MLP neurons of a small language model. Each row is named by its layer, matrix (up: input weights) and neuron, and shows model dimensions 0-127. Each number is 50 + 15 x the weight over its row's rms, rounded and kept within 0 to 99.
After each neuron's rows, "fires on" lists the tokens most often at its 100 highest values on Wikipedia text that the model never trained on.

L3.up632:65 57 56 77 41 22 57 70 45 14 39 26 65 64 30 34 50 30 46 46 43 61 63 50 37 59 33 55 52 56 70 31 49 65 53 51 58 54 59 65 45 81 33 90 48 15 76 49 33 21 49 44 22 53 69 59 71 74 55 31 44 28 52 48 76 29 72 48 60 56 55 46 61 46 57 46 53 34 75 66 57 43 59 57 39 56 45 54 52 46 46 46 54 66 59 75 58 65 42 87 40 46 61 21 39 47 63 52 41 43 60 43 62 56 27 51 61 75 60 49 52 64 94 43 55 46 46 51
fires on: "em", "ent", " Ho", "ora", "ente", " Est"

L3.up680:49 57 49 40 43 58 60 54 99 54 33 57 58 19 66 63 48 31 26 32 52 22 49 57 46 30 52 60 14 53 46 47 65 57 49 65 46 67 44 31 34 48 29 69 43 59 68 42 45 28 53 39 62 61 60 39 57 37 37 29 79 46 56 49 36 48 43 38 64 22 45 59 63 50 55 60 43 46 54 52 37 41 56 40 57 30 23 73 49 39 75 70 52 73 43 44 53 85 62 73 57 48 39 40 47 45 28 60 37 36 56 56 46 69 30 34 88 32 55 62 65 15 76 45 29 67 42 66
fires on: "o", " Airport", "a", "S", " =", "000"

L4.up632:58 49 55 58 35 28 56 57 42 74 44 29 69 52 38 56 53 54 31 60 57 67 57 47 54 63 41 65 32 20 38 29 63 67 55 52 48 50 48 70 44 49 39 78 54 57 25 35 69 73 59 54 33 76 48 42 54 63 71 49 08 65 44 48 70 43 57 48 45 72 33 51 54 61 40 37 56 41 15 72 51 69 39 43 65 43 70 44 77 81 62 52 61 58 58 60 61 54 65 65 87 52 38 65 81 30 50 71 42 52 89 39 32 47 52 34 63 47 69 36 45 33 59 43 64 34 50 37
fires on: " have", " had", " has", "*", "li"

L4.up32:29 60 47 32 48 68 45 39 65 59 63 42 87 67 34 58 33 42 48 24 28 46 55 56 51 22 66 48 60 56 47 23 47 77 59 49 83 58 42 58 22 63 53 41 52 78 61 41 64 43 50 59 41 49 38 47 12 68 21 46 48 35 50 25 53 26 51 48 44 53 51 53 63 52 60 61 54 44 49 69 45 26 30 34 81 35 33 46 42 55 52 53 53 29 48 92 60 37 45 82 44 69 35 53 40 68 40 36 67 70 60 22 52 66 78 61 46 54 77 60 52 10 06 62 48 70 47 59
fires on: "Wh", "H", " Pl", "Bl", " cr", " Bl"

L4.up62:41 48 36 59 51 59 49 74 70 37 38 34 37 46 62 76 36 58 40 42 46 49 65 66 52 49 56 38 22 42 45 56 28 47 45 41 91 56 50 53 43 44 37 34 49 60 36 54 30 53 66 58 34 77 39 60 10 58 67 47 37 56 25 24 61 41 45 35 45 36 54 60 43 57 29 52 46 31 39 56 60 55 37 64 66 49 20 47 55 50 51 37 74 49 48 58 37 41 48 64 45 34 71 59 76 47 08 71 36 63 38 69 59 18 47 62 37 74 42 40 44 56 42 37 53 56 71 73
fires on: " or", " of", "ade"

L7.up667:48 63 35 57 41 27 40 66 51 45 26 27 51 65 47 42 34 42 58 37 68 19 52 73 74 73 55 54 57 39 34 35 58 47 50 75 55 93 39 65 65 40 59 63 55 43 39 61 67 61 58 53 43 65 60 67 67 68 45 50 30 48 55 59 42 85 82 16 61 40 54 56 43 37 70 61 74 36 32 53 45 41 53 38 99 58 60 56 57 40 47 26 68 39 45 56 59 51 43 52 43 23 73 44 91 24 49 46 49 50 52 76 42 29 54 62 71 53 43 45 53 48 38 67 52 67 32 49
fires on: " comp", " Trans", " sp", " ft", " Car", " Fre"

L4.up24:61 27 79 29 43 40 47 64 69 40 67 29 76 60 59 74 53 45 42 62 42 64 57 38 55 32 49 34 70 60 48 48 21 38 35 58 55 34 54 59 70 61 38 74 46 24 82 26 55 31 64 45 40 58 34 61 46 46 50 46 45 37 38 36 44 33 67 39 36 50 41 50 32 36 18 48 23 39 57 40 68 69 61 53 55 65 43 41 32 19 41 43 71 28 66 60 48 45 55 58 58 40 57 35 80 48 25 58 58 66 75 55 71 44 44 62 66 40 56 25 35 72 46 52 61 56 45 80
fires on: " of", " we", " from", " Wi", " po"

L9.up21:39 60 70 27 29 63 54 48 34 27 43 46 44 66 63 46 48 24 49 40 55 38 34 47 35 78 72 42 44 64 81 27 47 75 26 45 41 51 66 50 51 50 54 55 50 11 73 45 53 84 54 45 07 61 28 47 55 82 44 47 31 35 54 59 52 55 58 41 51 59 42 23 54 77 14 33 32 50 70 59 30 55 50 37 37 62 57 37 53 47 49 48 68 74 79 81 36 28 52 56 25 44 65 54 66 45 41 73 52 09 59 53 56 58 49 40 40 59 68 66 32 48 63 46 52 42 57 59
fires on: "s", "'", "ust"

L6.up324:51 75 60 54 63 69 45 36 57 84 23 64 75 29 37 55 24 61 52 42 67 47 67 55 51 14 44 34 41 51 55 59 56 21 42 37 50 78 37 30 38 49 63 32 54 55 65 28 83 52 48 64 39 45 57 51 49 46 62 54 58 49 31 56 70 65 31 48 28 34 66 48 73 56 41 71 58 20 69 66 30 62 64 38 20 51 26 69 56 52 85 21 63 65 68 67 34 55 44 78 53 36 51 66 39 53 48 56 75 85 35 56 56 77 76 34 50 34 67 45 31 78 47 52 41 57 36 71
fires on: " of", "oth", "Ch", "\\"

L9.up440:63 62 35 29 42 68 25 48 59 62 62 55 46 55 45 10 34 44 50 62 67 47 63 46 33 48 63 45 43 60 53 65 51 45 26 63 80 63 61 23 52 38 51 30 47 61 58 54 38 56 31 77 25 33 32 33 53 69 35 40 62 44 53 60 49 47 54 41 44 44 54 58 46 25 58 45 50 47 39 36 55 40 71 41 33 26 41 55 27 51 50 28 62 65 56 73 35 45 54 48 71 73 17 35 49 62 27 58 62 39 49 53 68 61 48 61 54 76 44 63 66 52 48 43 72 23 58 63
fires on: " and", "."

L7.up57:52 61 59 55 46 38 45 35 62 43 51 24 47 66 49 60 32 58 49 46 78 27 52 79 82 82 48 55 48 40 39 42 64 44 56 76 47 81 40 61 57 62 52 61 51 50 46 70 49 38 74 57 39 49 66 67 63 75 63 29 31 51 44 46 51 77 75 11 61 52 48 39 51 40 61 45 83 42 28 50 54 43 66 32 99 51 64 58 41 46 40 23 71 43 46 60 45 64 58 49 39 29 57 40 99 40 56 48 51 62 52 65 45 37 49 40 66 58 41 55 64 28 54 55 58 62 30 47
fires on: " comp", " sp", " it", " Trans", " ft", " he"

L6.up177:42 71 26 30 40 46 62 27 71 14 58 67 46 52 49 39 57 63 52 45 57 11 92 55 56 28 33 45 46 52 68 72 52 78 84 78 47 32 41 60 46 48 40 60 74 44 57 25 20 41 66 49 32 60 68 33 45 56 59 37 36 27 35 53 73 26 56 77 40 61 46 47 65 48 60 87 65 56 59 68 65 20 47 62 45 48 45 43 37 33 54 42 57 43 50 89 35 53 40 47 41 63 52 61 47 49 72 60 44 54 50 60 71 64 65 45 73 73 31 42 57 43 53 31 49 53 60 46
fires on: " Gri", "He", " he", " Ke", "ka"

L9.up176:75 34 59 36 45 34 63 54 44 81 56 20 76 64 73 30 44 36 35 61 42 45 42 61 42 78 63 16 44 63 60 50 36 50 50 67 42 49 68 43 52 33 50 47 62 37 56 64 18 51 40 24 39 30 42 44 72 57 52 37 25 49 42 43 70 61 51 64 67 64 68 53 72 58 56 49 43 24 45 76 41 49 84 57 34 23 75 74 17 62 32 18 61 52 73 55 58 53 41 69 56 36 59 70 48 47 26 53 40 40 57 67 56 39 31 62 53 46 47 33 57 38 61 79 41 39 46 60
fires on: "ali", " of", "d", "at", " (", "ta"

L4.up520:71 00 53 55 26 41 65 56 57 44 57 28 52 40 40 63 39 36 13 59 35 47 54 61 76 75 35 43 44 17 39 67 46 64 37 65 53 46 50 30 65 59 42 53 68 35 29 50 43 54 63 44 18 31 47 68 21 34 57 62 59 61 23 43 46 50 51 57 48 33 43 50 77 55 46 42 38 48 34 46 50 61 56 65 67 49 43 55 59 51 60 37 48 34 65 50 42 40 43 54 49 49 52 38 45 82 46 56 39 72 45 33 54 59 54 44 52 63 52 59 63 54 52 47 39 62 49 60
fires on: "'", ".", "\"", "ble", "ipl", "ade"

L3.up706:81 44 37 52 35 51 28 53 53 46 60 70 45 52 44 55 46 63 32 39 26 41 49 54 70 36 64 58 62 59 55 18 67 37 43 70 39 65 37 62 23 68 78 35 37 58 35 48 45 42 37 63 41 57 16 42 52 58 41 30 73 38 53 45 37 41 57 52 37 55 62 68 54 16 49 56 33 51 33 64 49 72 60 17 46 38 30 60 36 17 59 67 69 62 48 76 61 53 58 64 32 43 60 39 58 37 32 60 22 56 61 58 54 84 60 52 72 29 61 35 48 50 55 60 77 55 78 72
fires on: " Z", "go", " Airport", " =", " study"

L9.up333:31 65 23 37 49 58 51 39 56 44 58 49 43 65 54 55 84 36 57 13 42 22 64 51 48 26 55 61 46 27 58 61 36 43 47 89 66 55 52 25 38 51 30 79 40 45 52 76 57 47 34 43 53 14 73 43 56 71 57 71 57 39 45 15 45 45 69 57 82 51 46 46 64 51 56 49 38 48 50 49 56 59 68 47 52 62 39 54 63 40 55 48 60 70 40 48 51 73 36 72 28 60 49 62 61 69 49 53 32 41 47 40 75 44 48 51 60 51 74 65 56 58 39 49 72 30 42 40
fires on: " which", " that", " School"

L7.up404:60 66 68 62 62 51 46 30 68 49 81 37 49 69 31 99 44 41 49 47 66 32 59 72 76 99 63 63 54 36 65 38 60 70 33 64 38 59 45 25 39 60 55 49 57 51 45 62 40 74 75 47 42 55 71 10 65 51 47 14 38 27 56 30 51 69 52 25 49 53 54 48 54 40 22 68 74 54 34 37 99 42 62 35 75 47 57 48 47 49 42 49 63 50 63 76 72 60 44 51 55 39 44 35 62 42 51 66 58 66 44 54 65 45 54 48 63 50 44 45 72 48 50 48 43 60 43 43
fires on: " sp", " comp", " ro", " Lu", " Fl"

L3.up346:56 29 63 32 61 70 50 70 69 29 46 33 70 44 13 49 48 81 46 49 52 55 65 47 64 78 60 41 31 29 47 62 32 42 59 40 39 52 71 37 28 25 52 47 63 55 68 36 55 51 67 59 50 47 40 54 54 38 39 31 33 37 20 62 40 41 54 60 30 60 19 65 49 52 56 70 48 56 77 48 55 59 68 56 48 64 24 49 65 54 35 29 61 51 61 69 43 51 62 51 45 63 66 60 66 64 32 28 29 41 41 26 58 54 14 24 77 47 36 55 55 63 47 62 50 48 34 64
fires on: " was", " came", " were"

L9.up491:56 45 53 64 48 46 47 91 38 41 52 44 49 62 52 57 07 67 24 54 49 17 60 46 58 30 78 57 57 78 62 36 52 59 41 53 62 60 28 37 51 50 84 60 49 54 68 48 67 53 48 47 38 46 71 30 48 64 72 37 73 85 25 45 27 56 34 34 65 59 38 69 43 62 30 52 61 48 35 41 47 72 54 39 59 63 12 68 47 52 38 85 40 56 57 63 50 67 35 61 41 41 36 55 47 62 48 54 47 66 68 57 61 62 47 30 75 48 44 47 21 69 59 43 57 65 36 46
fires on: ".", "/", "ti", "ick", "du"

L9.up616:71 47 75 24 46 49 46 59 35 47 61 37 35 60 50 36 57 00 32 73 64 39 51 55 59 45 41 60 20 43 63 45 65 34 61 54 30 48 51 58 62 24 47 47 39 32 61 64 56 50 63 18 48 54 66 37 35 77 48 26 52 55 53 48 48 57 35 62 65 80 40 40 63 45 27 47 26 74 79 95 34 68 67 49 28 44 61 53 40 57 66 36 56 44 41 60 43 36 32 79 56 27 36 42 26 43 40 40 56 48 58 90 56 55 50 64 66 40 26 36 60 39 50 62 49 55 47 66
fires on: " of", "ed", "d", "da"

L7.up529:46 36 49 39 79 50 46 68 53 14 47 51 12 54 46 62 49 40 55 46 51 53 35 53 49 56 53 41 43 47 60 19 51 85 47 51 26 49 49 49 15 41 59 27 54 48 48 51 63 49 47 51 45 50 52 68 50 47 38 35 49 47 36 44 53 49 45 47 54 51 52 52 19 51 55 39 45 51 65 18 65 99 47 48 50 46 53 86 49 52 41 47 52 51 63 59 01 48 47 50 99 47 38 52 52 62 54 56 49 26 48 46 44 50 30 53 50 49 31 52 41 26 78 61 51 51 48 69
fires on: " st", " Cl", " St", " Wa", " Pre"

L3.up486:53 15 73 52 51 57 56 64 61 73 47 40 34 52 43 43 52 61 42 40 58 51 64 55 32 64 22 70 54 34 60 21 62 49 44 27 59 44 57 25 54 50 59 45 24 40 45 61 32 25 32 46 53 74 44 18 41 45 73 61 58 52 54 42 74 48 51 57 89 34 75 76 25 50 56 30 17 45 59 75 70 59 60 55 70 09 26 49 39 87 55 51 61 36 64 59 17 59 39 65 47 51 61 31 63 58 45 36 61 54 83 65 60 44 59 55 60 43 66 71 36 59 42 57 65 60 53 59
fires on: " would", " will", " by", "ad", "anda", " to"

L4.up646:51 44 24 52 29 36 57 51 69 62 52 39 43 46 36 40 55 45 32 22 60 19 60 57 56 48 42 45 25 15 43 40 71 50 46 60 40 33 34 40 53 47 46 34 52 61 53 40 50 33 86 67 69 52 41 50 40 51 57 52 40 57 51 33 34 42 40 32 61 60 34 51 81 75 42 54 66 76 61 85 62 33 46 43 57 20 46 68 35 47 58 41 67 36 70 46 35 42 39 47 51 47 54 45 51 59 18 46 73 77 52 55 66 75 49 39 37 60 45 33 82 47 57 57 55 45 58 69
fires on: ".", ")", "ا", " minimum", " different"

L4.up564:66 48 37 50 51 06 41 38 60 49 26 64 40 48 35 55 14 41 41 44 40 49 68 66 20 58 37 45 41 44 55 41 53 37 36 57 82 66 57 57 47 31 31 58 42 47 17 39 33 51 68 47 58 45 50 56 00 55 54 55 51 53 30 33 48 40 53 26 50 49 43 51 55 68 65 67 22 35 47 73 68 52 37 68 52 44 55 32 45 45 59 55 76 47 59 66 51 55 52 43 53 50 54 52 61 61 22 63 45 63 23 64 69 59 69 58 68 55 43 42 49 59 43 65 44 63 41 61
fires on: " (", " that", "."

L3.up444:99 68 63 34 34 45 56 60 63 68 47 48 61 38 60 59 55 46 36 83 34 56 53 52 63 63 79 93 43 48 25 55 38 56 62 45 27 55 69 55 57 40 42 29 43 59 46 57 32 54 62 35 49 50 79 53 42 53 75 57 49 42 61 11 44 43 43 30 50 52 45 29 26 36 17 55 17 58 44 38 50 47 65 55 75 25 46 30 61 38 46 29 54 38 49 80 60 55 68 35 59 45 46 72 67 47 39 47 37 69 57 65 54 70 45 31 49 33 26 15 39 73 49 41 43 60 44 66
fires on: " have", "I", " once", " Li", " for"

L9.up337:45 64 44 72 61 48 48 33 67 60 84 33 42 50 52 99 63 59 25 40 39 30 47 62 78 52 57 49 44 53 64 73 73 31 51 45 47 73 44 67 73 38 34 77 34 54 62 53 64 42 25 78 70 61 37 67 43 39 63 50 53 52 57 33 55 44 68 29 73 49 59 35 45 45 46 26 53 57 39 47 63 66 38 43 73 21 32 63 23 29 55 30 55 73 58 53 49 73 72 38 35 41 63 37 33 33 53 49 56 50 19 64 58 52 53 51 61 40 54 35 40 21 56 35 55 54 49 44
fires on: "a", "it", "o", "ae"

L7.up44:56 49 64 56 46 43 36 59 63 57 46 32 49 78 58 79 40 61 52 32 76 26 42 82 77 91 57 54 33 29 47 44 55 33 41 66 54 74 41 34 51 76 29 35 52 52 46 67 55 63 75 44 35 62 77 50 78 69 56 28 32 23 45 26 42 79 55 26 53 47 39 42 54 39 49 59 56 49 46 50 55 52 64 35 91 50 55 55 45 41 56 36 74 54 51 74 69 60 29 52 64 30 64 53 80 25 33 46 56 37 40 59 71 40 51 48 73 48 42 57 73 44 36 57 35 65 37 47
fires on: " comp", " sp", " Fl", " ft", " No"

L9.up675:56 63 20 50 53 50 56 55 48 30 34 35 77 65 50 41 45 65 48 44 35 35 46 57 27 38 67 52 25 68 50 54 58 45 26 40 51 45 66 59 59 46 55 34 58 42 64 58 52 51 57 76 42 28 71 47 46 18 63 26 57 65 42 46 19 94 54 64 39 33 24 41 61 48 10 44 46 59 62 53 20 51 43 24 43 54 39 41 18 70 44 74 55 26 50 64 36 55 39 52 54 39 63 47 38 42 32 49 72 53 62 76 47 54 71 42 66 54 48 28 48 56 41 75 75 58 57 47
fires on: "-", ".", "ali", "si", "ti"

L6.up99:20 49 61 43 43 51 56 36 27 43 47 47 54 64 43 50 53 50 62 57 72 37 51 52 52 23 46 59 40 46 57 49 31 85 57 29 46 44 34 77 39 65 66 66 45 54 35 50 44 69 51 42 45 24 50 40 45 44 63 42 48 94 37 58 39 35 52 35 47 47 50 15 54 30 36 52 59 40 77 38 42 24 56 40 23 52 59 67 74 57 51 63 73 34 53 74 38 55 80 33 32 34 55 72 46 57 35 76 68 67 54 70 50 39 60 42 47 29 69 30 36 48 49 38 42 71 46 46
fires on: "  ", "ti", "ici", "enti"

L6.up168:47 66 37 46 52 48 58 42 41 71 41 51 27 79 57 33 49 46 57 26 45 72 63 52 41 59 53 61 53 43 43 55 50 51 75 35 22 60 40 40 52 48 48 40 45 39 45 31 51 57 48 83 64 51 36 43 46 31 37 63 60 48 41 45 54 12 31 40 43 77 43 21 49 54 77 63 38 38 62 60 42 57 34 59 55 42 10 96 59 68 64 56 47 37 49 08 43 76 50 37 44 62 22 49 51 79 35 15 71 34 48 60 43 20 61 41 37 55 57 52 55 54 52 57 67 66 51 50
fires on: "\"", " o", " re", " Re", " Arr", " En"

L4.up424:71 62 66 49 37 52 34 40 29 63 55 45 57 48 49 57 37 39 46 34 39 44 39 47 93 67 51 41 25 19 66 81 36 70 47 45 49 44 86 53 50 24 35 62 49 66 69 50 74 58 76 28 42 86 45 34 59 59 37 58 36 61 33 41 29 35 42 28 44 56 42 66 53 36 15 55 24 40 63 72 35 60 44 72 56 34 52 38 58 57 75 55 71 51 57 47 47 31 49 45 66 50 43 82 49 62 53 66 25 44 58 53 67 74 29 47 40 31 42 37 26 50 55 48 47 53 53 60
fires on: " had", " have", " Japanese", "American", " Australian", " British"

L7.up422:54 53 56 37 77 46 55 75 57 63 63 51 34 47 90 60 48 16 40 54 49 56 44 49 48 59 52 49 33 46 54 67 53 24 41 46 48 48 52 31 62 49 50 32 59 48 49 50 66 55 44 48 48 51 50 24 54 49 55 68 51 41 50 60 50 56 46 44 51 47 45 44 45 49 99 62 39 51 32 24 52 33 48 49 49 10 48 69 34 47 24 49 50 48 43 41 23 50 51 48 74 51 37 58 50 48 19 56 58 38 52 54 37 50 39 38 52 51 44 52 65 50 29 42 19 49 50 47
fires on: ".", " role", " team"

L9.up149:50 42 18 33 61 67 48 57 51 59 55 39 59 42 69 36 47 48 56 53 54 17 61 52 41 45 53 70 36 52 55 57 56 60 44 81 71 47 16 43 62 56 44 25 43 51 54 80 60 49 28 41 38 50 71 40 37 58 39 49 63 51 45 26 47 44 49 27 53 47 24 45 75 58 45 11 33 59 55 63 47 27 67 51 51 33 62 47 56 73 49 48 52 61 63 78 10 68 58 42 42 44 28 72 57 51 28 51 64 22 41 22 61 39 46 33 49 57 72 35 64 73 61 53 41 29 61 59
fires on: ".", " that", " the", " and", " in"

L3.up461:57 28 68 50 26 43 47 53 60 47 36 51 30 64 62 36 37 40 20 13 67 57 49 55 35 56 65 72 37 43 75 27 64 47 39 65 52 52 65 38 58 68 40 42 43 37 67 53 49 57 44 47 53 47 52 50 56 60 49 50 37 31 37 63 64 70 43 51 19 25 52 38 68 74 58 14 14 56 37 70 43 54 36 47 68 48 57 28 39 69 41 74 88 44 59 64 74 69 65 46 53 68 30 43 60 34 55 37 49 28 88 50 57 51 52 63 53 61 37 64 32 60 48 38 67 21 64 72
fires on: " on", "On", " On", "ust"

L4.up251:61 60 60 21 46 52 35 52 53 34 20 42 43 48 48 43 51 63 20 53 32 43 60 54 28 87 80 31 50 62 42 64 38 62 44 45 71 30 51 46 28 53 49 41 62 59 66 59 35 44 31 67 67 36 55 47 40 61 73 11 47 38 39 54 54 34 48 65 41 55 49 46 46 61 35 72 39 44 61 48 72 73 58 51 47 47 40 57 74 45 31 30 64 20 49 28 63 56 73 49 45 65 64 61 63 60 50 82 39 50 60 44 79 68 61 13 82 63 48 36 42 66 26 60 87 21 36 56
fires on: " was", " being", "ly", " been", " not", "ally"

L3.up648:47 38 52 27 52 29 53 76 50 32 66 37 21 83 32 54 44 46 49 37 13 44 50 56 49 52 52 77 32 47 76 61 47 41 48 69 59 76 59 55 45 41 69 37 33 86 49 62 51 18 62 40 59 37 40 27 49 62 56 39 83 34 23 43 61 42 58 63 80 55 61 50 55 32 35 35 41 26 49 33 75 61 54 55 49 41 56 54 62 32 75 72 64 46 71 60 45 63 59 57 28 70 39 47 43 64 15 44 53 32 27 53 64 41 40 45 72 31 56 71 45 49 62 45 44 30 27 62
fires on: " which", " who", " what", " whose"

L3.up538:62 45 77 33 65 40 58 45 53 44 23 40 44 69 59 27 42 55 35 46 70 64 34 61 42 61 60 39 34 51 58 37 31 17 38 49 22 50 58 49 33 64 63 65 58 58 56 43 53 42 30 54 18 16 53 95 57 48 22 22 46 54 13 43 64 29 68 37 52 38 54 62 44 08 63 44 50 50 49 48 60 41 61 54 29 56 69 44 63 63 29 73 46 52 43 95 31 48 36 39 54 40 50 51 38 70 37 66 65 71 58 63 66 38 54 51 46 47 66 27 32 43 73 42 48 59 68 53
fires on: "ti", " for", "isi", "enti", " di"

L4.up565:64 55 72 43 59 44 29 61 47 73 53 71 23 57 62 85 49 28 50 46 48 61 54 66 28 67 73 61 55 77 64 30 49 26 44 42 43 63 41 37 54 40 23 40 49 74 51 35 38 57 81 59 60 52 33 58 61 61 22 38 43 65 48 24 55 37 52 29 58 61 51 79 53 63 51 40 40 61 38 65 75 31 53 40 52 64 65 33 45 50 60 35 80 79 75 93 40 43 57 39 57 40 75 33 75 44 33 68 32 66 45 50 62 52 36 31 34 47 73 58 52 65 44 49 56 33 70 42
fires on: " (", " New", "\n\n"

L3.up94:68 73 33 33 67 51 34 59 47 74 64 38 89 55 44 29 55 72 42 40 79 26 77 54 53 32 46 57 42 44 31 57 59 52 34 54 55 52 37 31 64 23 44 59 38 34 51 37 28 58 65 66 54 54 38 43 56 68 75 43 27 39 59 29 38 50 41 34 54 67 50 36 63 40 60 47 63 66 42 64 63 35 60 82 43 69 51 76 43 28 63 32 56 40 39 66 43 50 64 69 32 38 44 67 47 24 36 67 43 67 52 43 67 79 65 51 33 53 56 58 68 59 40 59 40 77 25 43
fires on: " home", " family", " away", " named", " high", " life"

L4.up80:68 51 57 65 62 51 46 51 44 55 58 48 52 39 50 50 36 53 65 60 36 34 58 43 40 63 29 47 55 39 41 28 27 71 49 74 58 66 39 48 47 68 24 44 32 62 74 19 63 44 62 48 13 52 43 15 67 55 24 67 58 67 49 42 50 70 66 48 77 58 44 36 50 32 56 57 55 49 57 70 36 40 25 36 27 41 40 41 60 50 61 53 66 12 68 82 42 65 67 74 58 57 47 74 42 36 21 48 63 47 47 79 64 39 38 31 49 56 59 55 67 57 43 46 66 82 54 68
fires on: " where", " each", " once", " which", " Conn", "all"

L7.up591:48 43 70 32 67 53 51 79 53 24 41 52 59 52 58 51 50 34 14 56 48 51 40 50 45 54 54 39 61 52 00 39 49 37 68 48 33 50 49 43 59 50 00 32 99 46 51 45 76 48 50 52 54 58 55 39 52 51 59 48 48 52 48 52 60 53 46 43 46 47 55 47 36 51 73 05 59 56 73 28 65 12 46 50 48 63 49 41 99 44 45 51 46 49 36 58 79 47 46 50 59 51 84 44 50 54 22 28 53 67 53 50 60 50 48 60 52 49 29 34 37 43 43 10 43 51 50 69
fires on: " =", "Sc", " Award", "rit", ")"

L6.up423:38 37 29 44 41 35 46 34 48 59 46 41 35 56 77 44 46 43 48 69 14 80 50 49 30 74 52 77 47 53 75 41 43 56 77 32 38 45 47 33 62 25 43 64 50 47 62 34 30 47 74 52 45 34 69 67 37 63 63 64 40 74 61 68 31 48 61 55 37 40 61 31 49 17 50 55 49 52 56 39 71 64 42 52 37 30 24 77 37 43 67 48 27 37 43 38 53 80 67 60 54 34 41 42 66 33 50 20 41 67 34 59 27 36 71 46 43 37 71 71 84 57 59 48 46 24 51 76
fires on: "=", "  ", " re", " ann", " recon", "\""

L4.up699:60 51 47 40 54 32 51 44 43 32 34 59 41 70 49 52 39 48 43 35 53 26 58 38 54 49 46 34 39 38 44 42 48 54 44 36 58 36 96 30 80 33 67 43 43 52 58 59 62 50 47 62 59 54 41 60 35 74 54 78 67 29 24 20 39 11 47 52 48 71 49 49 38 68 67 57 39 44 53 72 56 36 60 84 52 36 20 60 70 68 54 45 43 07 55 46 66 52 52 82 70 52 51 67 60 84 60 50 42 51 60 61 58 77 47 59 45 68 37 49 60 56 60 65 22 59 29 63
fires on: " both", " part", " each", " most", " respectively"

L4.up374:72 71 31 65 67 34 64 44 55 36 37 53 46 31 38 76 44 47 52 58 37 25 40 51 47 39 64 58 45 40 64 63 63 55 64 74 83 61 55 38 61 44 38 57 22 53 58 64 65 46 46 37 44 28 70 05 51 52 48 56 76 45 45 37 59 45 56 22 77 18 50 54 83 45 51 60 46 27 70 54 68 63 36 40 47 40 36 58 35 29 93 34 53 33 44 78 56 71 61 65 67 61 20 45 67 50 58 43 57 41 70 46 29 63 49 45 37 31 57 42 40 42 46 58 52 75 61 63
fires on: " that", " which", " each", "rag", " Cal", " There"

L9.up279:45 56 54 40 24 70 34 93 23 63 23 57 32 43 59 65 20 71 69 53 52 67 29 58 59 38 64 54 29 46 44 46 40 40 47 52 83 64 21 60 70 46 74 55 22 61 41 45 64 59 49 31 57 47 70 46 41 55 64 40 49 78 48 60 33 51 45 48 74 38 53 42 40 39 46 31 37 46 51 45 61 30 52 44 61 10 44 78 55 53 53 51 64 54 63 56 47 75 44 58 45 22 62 40 49 45 40 36 55 68 49 43 46 63 30 50 53 62 62 33 40 34 31 50 49 44 60 58
fires on: ".", "Z", "yl", "/", "0", "G"

L7.up33:95 41 44 33 55 46 48 55 45 50 71 45 40 55 67 36 45 55 49 56 71 67 51 36 70 56 60 37 43 54 53 57 97 56 45 75 44 44 45 45 47 60 43 53 36 81 40 36 40 32 52 53 73 32 48 49 60 72 47 21 69 66 43 43 44 40 50 42 30 64 65 68 50 55 49 47 50 38 60 65 39 51 70 39 57 54 63 49 49 47 28 88 89 70 59 45 46 43 25 40 51 64 42 49 57 17 51 45 71 51 41 93 50 62 53 39 34 54 58 51 35 29 54 45 41 52 31 58
fires on: " United", " Air", " air", " life", " Health", " Sea"

L6.up510:37 43 70 69 75 63 48 74 52 52 61 14 42 73 73 32 54 39 36 27 42 55 60 52 41 44 51 21 37 52 42 62 52 40 46 45 48 67 62 60 54 31 54 51 26 61 57 77 86 56 34 50 36 62 33 53 55 49 54 27 41 67 46 62 46 58 55 38 74 40 51 56 59 49 78 29 44 62 49 51 57 56 24 42 53 36 10 52 36 64 60 45 33 45 53 46 46 53 31 55 46 37 62 66 35 70 63 78 38 15 64 50 54 40 58 36 51 24 61 57 23 45 36 50 38 48 67 38
fires on: ":", " UK", " European", " Chinese", "'", " American"